Weights of a small transformer language model: width 384, biases.
MLP neurons of a small language model. Each row is named by its layer, matrix (down: output weights) and neuron, and shows model dimensions 0-95. Each number is 200 + 20 x the weight over its row's rms, rounded and kept within 0 to 999.
A block is one neuron, or neurons of one layer that tend to fire together. Before each block is what it responds to, as a language model described it from the Wikipedia text at the highest values.

Description: Participles before prepositions
L5.down151,192,183,205,202,197,200,198,189,197,196,170,161,164,192,219,190,183,203,178,222,169,197,194,185,207,210,168,163,184,202,236,194,203,227,180,183,206,170,186,208,256,198,184,209,226,180,200,188,196,216,173,181,196,218,188,193,183,204,220,215,233,191,237,218,213,235,250,171,177,209,183,194,177,198,182,176,202,172,207,196,204,194,199,181,212,205,219,195,190,220,204,199,199,219,201,220
L5.down315,212,203,215,195,210,203,219,194,165,216,213,229,239,188,226,212,172,204,184,161,181,221,180,230,226,181,223,224,210,178,198,207,199,229,181,213,214,211,206,167,178,201,209,223,227,227,167,239,166,196,213,205,189,205,218,202,212,185,231,165,161,230,202,207,190,182,218,194,167,195,177,201,230,199,186,169,191,201,196,200,230,159,224,190,164,217,193,205,196,215,188,196,190,236,205,240
L5.down455,221,181,209,203,195,183,190,243,190,188,214,208,204,180,222,192,173,171,210,193,190,204,179,181,203,195,207,187,211,206,181,243,227,212,186,210,175,182,225,221,139,219,231,196,180,190,220,192,230,189,219,189,177,247,186,206,184,208,213,215,148,219,199,177,203,193,221,180,212,181,221,210,205,220,220,195,199,192,192,239,236,197,162,242,197,188,234,194,196,202,190,212,223,195,221,177
L5.down540,224,200,175,203,194,186,188,244,216,205,203,224,193,180,192,200,174,211,227,178,182,215,210,181,215,182,197,212,204,189,161,207,179,191,197,190,198,219,187,234,215,194,217,226,200,206,201,188,208,205,164,220,165,186,227,169,211,209,190,220,217,200,195,191,182,202,213,200,208,213,230,220,201,228,231,213,215,208,178,210,247,194,203,181,204,173,229,217,182,204,169,233,195,181,207,165
L5.down576,211,203,167,178,201,215,179,240,200,189,175,195,210,200,212,198,211,210,189,210,174,220,232,215,231,227,220,213,178,165,226,221,171,212,178,190,203,189,201,191,197,202,182,224,191,188,175,179,221,209,211,193,181,189,215,211,209,183,197,198,226,225,203,225,201,186,211,201,199,199,171,171,183,175,198,199,198,192,187,194,185,223,196,229,166,184,175,212,207,190,225,199,203,229,185,212
L5.down671,203,222,203,193,232,141,211,196,188,174,178,180,240,191,212,195,235,230,216,207,170,202,224,185,135,155,238,207,198,196,194,236,213,212,205,189,201,195,215,203,190,229,172,226,162,223,190,234,208,199,209,197,209,209,187,216,193,218,219,191,178,190,166,243,239,213,196,213,162,220,189,228,184,209,211,188,207,193,204,195,224,218,199,195,215,197,179,202,206,199,164,205,156,191,220,210
L5.down702,204,218,207,161,178,188,209,211,220,230,180,226,209,215,194,150,200,216,199,216,189,194,219,237,219,200,209,161,201,207,178,194,218,204,208,189,227,187,170,205,196,173,189,211,211,211,182,206,192,220,201,248,198,158,244,215,213,197,228,213,223,164,186,200,196,184,198,226,156,184,210,212,185,184,264,199,204,199,181,234,232,170,215,198,197,236,167,206,184,221,198,209,229,243,224,208
L5.down789,198,177,204,210,188,200,211,185,199,232,160,168,173,194,170,184,178,189,203,192,220,235,184,186,195,191,224,197,169,176,215,207,219,232,208,206,231,153,231,205,194,200,211,215,230,205,209,214,166,180,223,201,176,186,192,204,198,190,239,187,235,224,198,212,246,223,211,216,201,201,181,212,141,223,198,185,209,210,193,252,226,199,181,201,193,215,177,203,223,162,227,193,235,209,205,183
L5.down794,174,189,216,205,202,212,188,176,192,203,205,171,184,177,184,222,191,185,220,156,196,167,191,198,200,161,195,197,196,186,175,207,197,213,196,175,214,220,171,211,186,189,188,180,148,196,189,187,199,203,188,178,202,219,199,220,205,167,208,200,218,184,217,211,205,160,204,181,198,194,197,173,188,192,222,206,202,206,219,215,233,199,194,231,183,226,206,197,190,205,226,175,233,181,223,191
L5.down932,191,186,173,212,194,203,199,247,210,209,193,226,206,175,226,193,197,193,217,245,233,202,155,205,192,205,174,171,179,183,217,162,216,186,230,153,190,204,212,207,224,195,250,179,178,229,213,197,235,193,233,231,199,220,211,216,214,194,236,185,230,168,224,196,220,207,205,210,169,209,210,185,206,213,219,207,191,187,177,197,189,224,196,217,204,233,161,204,192,190,212,192,164,188,179,206
L5.down973,173,204,176,186,221,169,207,195,159,204,195,226,194,262,209,228,208,220,180,194,181,203,196,232,197,168,217,208,216,194,198,194,202,211,203,158,227,178,217,209,216,201,174,192,215,190,206,188,166,226,179,235,201,203,217,196,226,163,222,208,233,219,199,213,210,209,208,212,201,224,219,205,206,183,225,161,153,203,224,213,207,193,222,223,227,187,184,180,198,200,195,180,223,218,204,189
L5.down1181,189,221,211,214,219,179,207,222,217,208,179,215,189,176,200,165,177,163,175,200,205,210,179,186,172,177,209,187,200,188,197,184,222,210,207,225,207,201,191,223,162,188,181,208,186,193,190,190,180,196,188,215,217,199,213,225,199,209,227,195,227,196,170,191,215,168,202,230,195,186,179,220,223,198,179,219,206,183,217,216,198,203,195,199,189,187,213,185,219,217,215,230,205,207,170,218
L5.down1354,207,213,223,207,171,192,237,225,181,225,196,234,192,217,201,183,219,200,213,163,205,182,184,213,201,216,201,174,191,184,200,203,198,223,193,173,204,170,202,245,198,196,203,204,201,217,209,228,223,168,184,229,191,173,221,240,169,176,198,231,205,180,212,232,158,147,220,177,228,229,213,171,174,198,224,202,178,206,165,182,212,207,203,207,191,204,191,213,186,184,256,221,221,210,200,203
L5.down1360,178,215,196,188,210,197,215,221,186,233,204,215,174,186,204,187,179,219,212,193,213,197,215,230,210,220,216,188,221,188,228,191,202,212,182,230,168,179,207,220,209,190,168,193,211,225,153,251,204,178,185,245,185,162,179,173,201,211,202,193,188,200,231,194,216,208,195,227,176,218,204,211,196,215,186,204,200,226,195,201,194,227,182,175,175,196,178,166,217,202,201,214,193,230,214,204
L5.down1473,220,191,171,187,216,158,200,197,199,219,194,194,182,208,204,191,217,193,206,187,213,208,225,231,174,222,208,214,187,190,199,228,231,215,260,191,175,193,209,195,178,166,227,214,215,196,184,183,204,212,181,240,178,199,176,213,181,187,226,209,190,235,199,198,187,231,238,165,156,188,199,206,206,186,215,195,182,195,196,232,214,202,181,217,203,190,176,204,199,200,174,194,243,202,192,206
L5.down1532,227,174,189,220,206,213,154,196,199,225,166,188,197,164,217,202,185,195,248,211,184,187,183,205,192,214,194,173,205,207,210,182,210,219,210,221,179,199,217,227,194,186,201,184,223,207,169,208,199,189,215,183,186,216,226,173,214,203,235,223,206,191,197,200,208,204,195,192,181,225,218,219,198,197,243,199,190,182,183,186,201,170,226,216,213,179,205,203,190,201,213,226,222,202,186,178

Description: Table cells before personal names
L4.down261,183,165,184,208,198,219,216,186,188,219,213,192,228,176,211,204,185,197,173,191,210,209,197,213,201,202,177,191,175,184,193,220,214,222,226,182,208,227,212,188,184,173,189,190,194,225,222,155,208,199,176,237,181,249,202,244,160,218,218,221,176,207,207,223,220,197,187,207,172,196,178,233,227,215,184,220,197,173,207,201,227,184,199,213,212,204,180,207,209,176,243,202,187,185,226,212
L4.down523,198,170,223,223,161,196,177,182,247,192,180,186,188,206,213,209,190,186,192,214,193,193,221,182,215,231,183,210,203,197,207,181,216,203,243,183,190,201,202,167,201,190,202,213,178,198,212,206,202,190,198,173,191,238,208,195,212,223,169,167,190,178,180,221,199,199,187,213,176,208,147,211,218,173,174,199,229,170,195,221,202,200,227,213,195,246,186,187,197,208,195,179,200,208,234,180
L4.down691,215,174,178,212,194,197,166,228,169,219,199,167,199,149,236,202,198,187,231,204,206,210,159,199,189,221,208,217,190,183,217,180,183,170,186,224,221,183,208,201,227,207,232,168,187,197,178,215,233,208,165,178,165,229,190,188,215,210,183,180,179,212,220,156,209,211,221,203,214,190,199,229,189,171,207,193,226,204,173,214,206,161,181,199,186,203,220,215,224,212,228,203,208,233,176,171
L4.down1189,230,177,212,216,183,199,177,156,184,215,187,202,199,165,216,182,202,189,233,204,212,203,207,204,236,204,201,187,219,238,194,199,158,203,172,223,195,184,194,244,197,185,193,196,208,159,180,153,173,225,186,165,219,185,177,199,209,225,192,165,211,226,207,192,193,206,202,208,223,219,201,232,217,209,162,214,217,183,203,190,183,160,200,184,174,222,211,187,183,169,210,197,208,209,205,187

Description: Indefinite article "a"
L4.down53,198,199,178,215,183,194,196,176,201,182,188,231,210,210,200,197,214,209,202,170,199,201,240,203,190,227,157,192,194,208,215,214,195,191,179,199,234,164,195,202,169,176,224,224,211,211,160,181,244,187,189,213,155,185,195,210,210,202,204,187,196,183,207,183,202,222,217,195,213,197,225,171,200,175,190,193,203,213,214,222,208,189,197,200,190,197,219,166,183,213,193,178,196,154,155,197
L4.down453,179,237,191,188,192,188,183,203,160,188,200,248,237,166,173,218,227,190,194,220,204,217,210,196,196,185,233,190,183,220,195,193,189,207,231,176,204,175,181,234,210,194,200,220,164,171,231,230,201,157,190,207,230,183,226,213,211,184,193,196,166,173,186,190,172,213,211,194,190,242,205,165,228,189,215,197,226,166,221,196,176,220,159,195,219,173,203,199,229,228,213,177,195,207,174,205
L4.down977,198,222,160,239,199,204,169,198,228,203,172,163,208,210,183,214,204,165,196,205,214,209,167,201,199,212,204,195,197,200,180,184,214,209,205,229,194,222,222,185,191,232,191,194,212,201,185,213,176,198,217,184,185,200,142,202,197,176,196,167,226,180,175,201,210,161,230,206,200,179,145,179,186,190,199,190,219,206,196,231,185,145,208,165,159,208,212,178,180,209,187,182,220,210,186,225
L4.down1203,196,219,205,201,186,175,235,166,180,215,204,199,212,205,193,229,183,196,222,197,187,210,195,160,186,195,165,223,179,186,186,201,174,215,205,182,226,178,148,230,209,211,217,223,216,194,201,199,194,204,178,210,189,169,219,186,208,227,209,237,219,154,186,213,210,189,208,204,201,215,203,163,218,200,206,172,177,211,199,183,210,206,217,201,184,201,197,199,188,172,227,190,211,194,193,185

Description: Indefinite article "a"
L3.down384,188,210,197,199,188,218,204,210,204,197,208,207,243,215,192,195,218,197,191,212,211,204,199,231,189,176,230,187,222,190,203,220,188,179,215,173,224,171,155,183,206,177,210,203,206,180,196,199,191,174,177,176,205,188,194,217,230,192,220,193,171,180,181,206,217,179,188,161,199,188,238,146,222,186,216,177,216,173,194,218,184,225,169,200,170,172,191,210,226,218,219,191,210,200,198,222

Description: Passive participle after be
L3.down1135,150,209,182,190,241,198,178,189,211,206,191,221,201,195,193,209,195,179,196,201,198,203,208,161,164,226,183,179,201,207,215,213,226,213,179,200,215,176,203,187,170,174,218,191,175,216,195,191,170,199,186,194,196,155,202,206,205,209,203,204,210,184,193,182,199,262,231,187,176,194,197,245,218,189,205,154,204,189,173,182,219,184,225,162,251,199,175,208,210,185,219,193,213,211,184,193

Description: Object-opening determiners
L5.down66,217,197,192,187,179,208,197,195,194,203,190,210,194,220,194,186,163,208,228,201,180,160,218,191,165,186,195,235,215,183,198,204,186,180,184,240,217,208,178,208,176,203,210,191,231,171,207,174,215,201,207,180,191,249,168,209,184,191,189,187,196,212,228,206,190,159,191,217,166,217,178,231,197,194,214,205,176,199,199,216,193,215,224,179,203,189,223,195,188,197,269,197,253,209,168,211
L5.down105,193,213,215,202,202,220,204,205,210,173,188,208,192,235,169,218,224,200,224,240,202,238,170,205,222,203,194,230,195,187,209,194,190,201,191,236,213,186,219,135,231,198,174,139,195,220,206,197,207,178,217,192,225,182,251,215,192,187,193,196,221,210,210,179,228,222,213,151,188,201,200,196,187,168,185,209,211,212,210,198,171,218,184,214,150,181,205,190,172,204,213,212,183,212,232,227
L5.down147,209,183,225,178,183,207,203,199,223,191,190,156,213,217,202,213,186,182,186,203,218,201,179,246,232,217,212,184,203,229,191,190,163,187,206,199,222,181,217,228,208,190,177,193,245,217,179,191,184,214,218,198,227,224,203,232,217,192,196,222,213,208,178,203,186,169,195,211,192,176,199,230,208,196,166,214,220,175,180,216,194,243,213,202,194,193,200,226,195,193,196,169,209,206,194,230
L5.down148,181,220,223,211,220,204,194,235,212,221,195,230,194,175,219,195,271,190,197,195,199,189,231,174,212,196,208,218,213,222,193,183,186,190,225,196,225,197,187,209,169,197,160,220,202,188,193,205,201,192,168,177,213,183,210,175,238,184,181,193,211,208,201,203,177,159,176,182,194,191,173,176,167,193,217,203,193,228,205,201,187,209,169,209,215,176,190,165,255,196,179,212,203,174,221,193
L5.down405,210,186,205,139,202,191,219,209,212,208,189,230,208,206,175,199,197,215,161,221,235,197,213,188,181,189,189,175,176,203,175,205,189,205,221,184,228,166,159,191,215,197,195,173,193,182,211,212,210,201,163,228,228,202,243,191,195,207,228,227,219,181,191,206,211,188,181,181,171,168,239,168,215,200,234,201,214,197,229,191,196,193,191,208,201,197,202,203,190,188,198,187,180,214,179,201
L5.down467,175,226,198,201,217,183,175,185,221,184,204,200,206,219,207,194,217,216,209,218,204,177,193,220,211,196,210,213,179,222,161,216,198,192,199,204,224,192,144,180,201,199,242,197,177,145,235,183,162,153,173,204,241,205,192,201,230,198,198,198,216,178,231,207,183,189,207,235,159,204,208,202,192,245,222,198,186,227,193,182,184,191,246,208,225,199,212,217,206,193,223,165,218,190,203,226
L5.down676,239,161,185,205,196,203,200,231,179,205,177,212,192,190,210,196,181,231,234,225,184,188,206,210,184,212,220,229,187,148,201,195,168,222,229,213,216,194,231,243,194,178,226,181,188,245,207,204,187,197,204,205,165,194,186,187,203,203,217,228,216,169,185,210,194,199,173,192,191,228,207,214,230,192,200,195,185,179,191,233,206,218,214,227,220,217,217,226,231,196,177,188,220,213,194,196
L5.down685,183,194,194,181,165,195,196,167,201,177,196,219,194,141,194,207,233,214,226,195,206,199,196,180,193,175,195,223,177,195,213,188,199,199,193,192,176,184,166,186,217,209,186,187,180,178,213,209,190,192,213,204,214,210,201,172,207,207,208,199,219,205,187,183,203,237,186,214,194,191,224,192,185,196,204,169,196,189,185,182,187,185,256,176,216,157,173,217,198,209,215,194,227,226,198,141
L5.down746,174,191,172,164,189,183,180,200,205,172,195,209,187,195,211,205,223,201,213,219,187,198,202,165,192,179,195,177,181,222,178,193,214,193,220,216,210,178,202,149,207,149,197,198,184,166,188,203,209,234,233,200,224,208,220,158,202,196,200,214,208,191,211,188,190,256,237,182,202,200,175,216,226,182,177,210,202,190,196,164,182,195,209,206,194,212,224,180,223,196,193,190,192,213,191,206
L5.down901,228,184,245,191,192,169,202,208,177,246,229,181,203,214,215,190,174,200,178,195,217,189,198,164,208,229,200,169,182,179,199,189,208,179,193,222,157,204,195,185,205,214,223,198,194,226,201,218,243,212,191,183,193,190,220,162,173,203,201,196,206,234,201,175,186,229,214,176,234,246,200,247,202,190,171,187,208,228,176,205,220,201,215,231,189,193,169,212,223,200,212,184,167,218,221,182
L5.down1125,178,190,209,220,241,211,216,214,173,223,221,236,190,200,171,169,199,175,209,215,207,190,233,191,220,203,206,238,173,189,204,228,208,196,176,203,215,216,215,220,197,198,175,190,178,229,187,180,189,217,204,216,220,165,201,208,177,211,225,174,201,248,211,246,191,205,185,179,219,185,219,176,197,209,238,193,174,214,204,218,220,249,208,205,207,222,227,189,208,194,191,196,214,221,173,192
L5.down1282,216,227,232,222,191,220,184,211,186,206,198,191,176,191,175,204,204,188,178,194,189,213,197,211,173,200,220,210,203,217,183,211,171,234,199,220,202,188,206,175,225,163,166,183,203,202,155,175,171,182,227,214,195,160,182,230,199,188,188,249,196,171,206,203,190,188,185,156,191,175,245,211,201,200,221,168,180,199,229,249,175,211,205,183,209,224,185,203,221,217,167,177,216,249,201,204
L5.down1285,166,200,240,200,159,208,175,183,208,177,198,178,178,232,190,191,196,173,225,200,220,238,213,194,172,187,182,188,180,173,161,188,219,208,193,177,168,220,224,173,165,227,207,186,199,210,208,194,207,187,211,214,240,205,226,190,171,208,208,224,173,244,161,207,232,214,208,202,221,190,232,175,239,184,199,205,181,241,193,189,203,218,194,196,189,243,207,186,191,197,199,224,196,200,193,194
L5.down1289,177,212,207,194,202,179,184,175,207,193,207,192,194,160,168,190,207,171,212,178,220,199,208,203,210,210,207,211,211,251,212,200,204,189,158,203,208,201,168,200,208,214,214,205,169,194,209,185,185,203,214,205,205,172,230,216,196,246,172,222,222,173,206,212,203,218,196,224,203,221,200,205,207,212,163,186,186,192,200,212,211,191,172,232,211,208,179,205,204,181,208,195,222,171,212,182
L5.down1296,234,189,179,237,209,243,175,205,211,211,187,193,183,226,175,175,215,197,189,173,200,201,187,212,202,205,204,208,193,193,226,191,207,210,185,245,180,192,207,180,175,194,217,211,198,207,216,182,191,190,185,183,193,199,211,187,239,197,172,208,171,184,242,224,212,193,230,212,180,198,165,216,215,187,205,181,204,188,232,171,185,189,185,200,204,215,188,206,207,194,230,210,159,212,185,206
L5.down1376,224,203,170,206,214,232,207,166,247,213,203,195,204,197,217,230,190,216,227,228,202,186,248,184,200,200,188,223,174,190,200,216,214,223,195,168,219,223,245,216,202,229,208,215,186,230,174,183,168,203,215,178,189,159,229,178,196,208,212,203,206,181,172,192,165,186,153,192,184,198,220,209,216,208,180,198,208,216,189,210,184,186,190,151,207,209,208,235,231,155,197,186,247,204,205,156

Description: Proper-name first tokens
L3.down1186,208,202,202,165,216,192,165,213,200,227,170,185,209,206,237,200,235,213,187,231,207,199,167,190,221,201,196,212,190,185,195,206,197,227,183,188,175,215,214,187,197,196,194,244,248,205,188,219,185,182,172,223,223,234,208,201,212,174,207,173,208,186,143,192,202,225,203,198,187,212,216,211,188,218,179,187,221,204,181,195,234,172,224,184,208,209,202,188,225,170,225,174,171,157,153,229

Description: Passive past participles
L4.down605,157,173,176,188,188,200,137,210,216,234,201,154,191,188,182,220,202,194,215,183,216,192,177,203,186,192,159,200,210,203,188,205,176,211,205,206,193,201,213,187,174,182,207,201,198,218,192,174,202,202,187,206,179,220,175,218,220,178,213,188,233,178,194,173,203,169,233,201,205,180,213,210,179,181,177,171,204,237,231,199,227,211,188,214,186,238,222,215,193,205,180,178,231,202,167,184
L4.down612,211,194,185,185,244,227,183,201,192,212,175,174,210,218,188,232,207,227,189,204,187,194,209,186,184,206,178,183,206,178,182,175,221,251,253,219,205,175,231,189,209,219,171,221,212,230,194,236,176,163,182,203,192,183,171,164,196,166,178,179,226,169,199,188,214,195,221,198,193,188,195,210,203,172,185,175,235,167,204,208,236,237,186,202,202,208,190,208,221,209,175,183,225,195,189,199
L4.down1210,193,224,196,203,167,168,172,204,180,171,190,198,210,221,205,220,208,244,201,206,208,215,234,189,188,213,216,208,220,205,190,172,196,211,181,221,194,212,201,216,188,206,191,204,216,213,216,184,192,193,214,216,217,202,233,202,236,216,223,172,239,218,199,202,208,217,223,197,216,195,210,217,212,186,217,189,169,173,202,189,202,209,179,203,197,190,184,201,196,190,212,255,209,192,220,207
L4.down1515,212,198,159,204,221,173,195,166,196,185,163,182,192,208,201,219,177,223,212,226,180,197,220,184,204,192,205,200,184,208,186,195,187,213,179,227,203,185,214,213,218,197,224,228,202,203,192,204,191,183,212,199,181,181,186,213,198,203,216,183,200,205,197,191,195,246,166,214,179,171,208,202,243,196,204,191,247,171,222,203,201,193,206,220,183,207,182,226,209,181,230,185,251,182,212,187

Description: Name-initial capital letters
L5.down26,254,216,186,207,220,217,190,216,202,209,216,212,203,193,201,196,177,212,200,177,212,205,195,223,179,171,206,177,213,187,170,210,188,197,214,189,199,201,266,218,209,179,182,179,199,206,204,224,196,234,210,212,185,205,183,244,202,210,191,213,211,210,185,175,198,177,174,208,230,191,191,209,213,197,192,189,208,211,191,215,199,207,168,190,189,191,165,211,206,216,211,216,206,186,199,215
L5.down72,173,201,218,221,201,224,181,217,200,209,165,166,242,214,195,209,164,176,186,236,187,201,208,179,181,188,185,230,234,215,181,216,178,181,199,184,179,191,160,213,220,228,233,174,191,209,222,200,233,219,170,179,222,191,215,192,189,198,190,232,191,205,202,230,236,211,196,231,182,186,178,203,210,225,160,190,171,200,200,130,191,204,209,242,195,212,205,229,191,193,217,205,167,206,199,209
L5.down75,188,201,188,201,194,186,188,212,206,189,196,207,211,181,217,149,194,174,195,209,206,185,205,205,198,200,208,206,186,168,208,215,202,143,260,222,202,206,183,197,211,220,223,215,211,244,212,187,216,198,160,196,211,242,190,226,197,182,181,197,205,221,207,213,211,161,191,194,208,186,214,206,206,209,229,156,176,181,181,158,193,205,187,230,214,167,172,212,188,189,204,181,177,157,200,199
L5.down106,190,164,207,204,176,226,193,165,183,171,200,165,222,185,200,203,224,187,214,184,200,188,208,207,216,218,226,200,204,221,197,201,186,186,231,210,215,190,210,235,215,165,212,206,167,188,183,196,201,191,207,187,182,243,182,196,206,212,192,172,213,199,201,220,247,204,188,160,224,213,198,200,201,201,211,203,184,186,229,197,181,194,190,208,225,168,202,198,180,152,212,161,223,218,203,188
L5.down246,156,216,213,182,190,181,176,179,206,210,168,199,177,217,205,232,176,153,205,226,208,192,221,185,192,198,187,180,234,226,233,217,208,193,209,243,170,196,190,220,216,194,178,171,188,192,196,227,183,224,212,191,170,226,190,196,207,204,210,185,196,180,222,207,204,197,189,171,213,236,187,207,239,229,220,217,160,218,168,220,192,189,210,231,214,195,206,177,194,175,181,190,208,213,209,206
L5.down299,214,202,179,152,221,198,200,202,198,200,185,156,208,155,205,200,174,212,189,192,220,181,218,199,208,177,188,187,205,212,229,221,180,220,224,182,160,202,211,221,245,207,214,229,220,181,204,205,223,209,211,189,172,193,196,187,207,204,197,182,243,215,186,170,235,227,176,206,185,216,188,184,188,192,225,247,189,222,193,164,210,197,165,220,217,162,206,203,185,201,183,177,190,194,196,212
L5.down347,185,216,206,185,186,207,219,184,226,186,219,177,203,213,202,203,195,196,204,196,169,187,224,165,220,232,207,212,200,176,222,205,198,157,200,189,202,208,185,232,190,187,200,189,179,182,225,204,205,216,194,207,209,194,144,227,181,190,190,200,179,211,189,227,203,211,201,159,203,245,242,177,230,204,201,209,184,178,199,204,160,210,176,215,169,189,225,233,155,195,182,196,203,224,190,186
L5.down590,239,201,195,201,205,208,202,189,189,231,190,204,191,162,206,190,216,182,187,201,206,211,237,193,202,195,215,227,165,188,188,183,185,197,200,222,200,175,173,200,231,200,162,213,140,200,213,238,189,186,195,170,230,180,185,208,267,181,186,218,204,169,206,212,194,195,182,174,185,199,188,208,177,203,199,225,173,203,173,216,182,201,174,219,237,218,217,213,179,201,190,214,192,191,150,201
L5.down672,159,210,187,215,194,194,208,147,154,236,183,206,150,200,207,193,184,214,220,175,180,206,173,154,208,229,217,190,177,200,200,210,212,193,170,234,183,230,185,186,227,204,196,174,186,224,164,240,199,193,193,190,192,184,192,175,227,166,194,188,192,186,189,208,193,199,208,201,203,206,199,200,196,205,196,206,213,215,208,171,221,176,239,214,184,205,220,185,219,212,243,207,226,186,194,176
L5.down918,149,192,188,240,176,187,164,172,184,201,228,222,206,197,192,214,153,198,207,207,177,178,204,200,201,194,187,247,192,203,197,179,199,196,200,179,165,191,179,189,196,186,209,164,201,197,176,185,194,181,213,193,162,209,192,216,193,187,189,209,205,208,230,253,216,205,220,173,208,228,219,216,192,203,208,228,192,232,190,202,172,221,230,221,240,188,166,194,169,242,207,202,226,223,235,178
L5.down1043,224,237,191,231,212,206,216,215,221,183,191,198,200,228,217,240,166,184,182,189,221,196,158,200,210,200,201,185,188,231,185,226,225,180,191,217,177,217,166,227,233,183,201,196,235,177,201,201,212,195,210,203,187,194,201,184,215,204,227,204,199,189,210,186,177,217,243,203,206,216,204,230,172,179,207,182,192,240,181,277,222,224,183,215,194,185,201,245,199,214,197,200,197,174,211,202
L5.down1092,204,208,239,172,184,175,195,209,167,198,228,202,209,185,223,223,171,216,192,184,182,193,196,219,176,203,221,205,209,232,179,218,168,203,191,227,221,219,234,199,223,220,164,194,169,196,196,200,228,195,218,198,186,227,203,221,168,222,194,136,214,196,225,195,182,198,224,188,229,166,185,215,184,193,176,218,180,186,187,130,192,194,201,199,195,179,189,201,209,202,226,200,194,166,159,209
L5.down1224,216,198,205,209,207,186,181,167,206,188,227,176,215,201,197,196,209,205,185,178,200,209,175,178,196,212,199,208,193,216,220,194,207,159,180,220,226,208,219,247,174,182,221,174,169,178,172,228,191,187,211,187,166,200,197,212,204,204,210,233,233,224,204,149,202,200,223,194,167,206,207,208,217,190,197,180,187,221,195,205,182,199,220,198,189,190,203,205,209,187,227,170,160,195,214,211
L5.down1283,201,213,216,208,182,225,218,191,194,215,198,156,229,193,195,234,223,196,201,194,197,215,238,173,193,197,196,230,186,191,198,201,193,182,222,188,219,166,173,205,246,204,177,199,169,182,211,222,193,171,191,160,221,196,199,212,224,185,198,169,206,207,225,218,209,208,225,160,246,206,195,182,182,228,193,191,191,226,197,219,218,212,168,184,176,191,190,184,196,233,176,195,209,192,203,204
L5.down1401,173,211,158,179,192,175,209,243,157,195,182,242,194,197,178,219,228,222,186,177,204,224,225,207,216,213,142,200,210,192,208,200,183,170,167,189,198,208,214,169,226,202,195,201,212,207,192,178,209,221,205,217,174,205,210,198,186,228,225,200,147,203,225,201,179,184,179,221,219,204,216,179,198,204,167,231,201,204,199,215,233,228,179,166,198,231,196,187,175,197,196,211,184,213,235,199
L5.down1502,202,201,215,224,212,183,225,202,194,204,184,234,204,176,196,210,183,189,210,199,191,210,211,206,192,199,191,218,173,197,228,233,224,173,202,194,151,205,182,208,227,234,208,222,233,188,191,200,200,198,174,200,216,216,214,195,187,203,178,200,174,175,178,190,193,246,185,178,264,219,170,206,230,195,216,229,209,227,180,145,209,173,230,187,198,208,158,202,200,207,190,208,198,218,172,219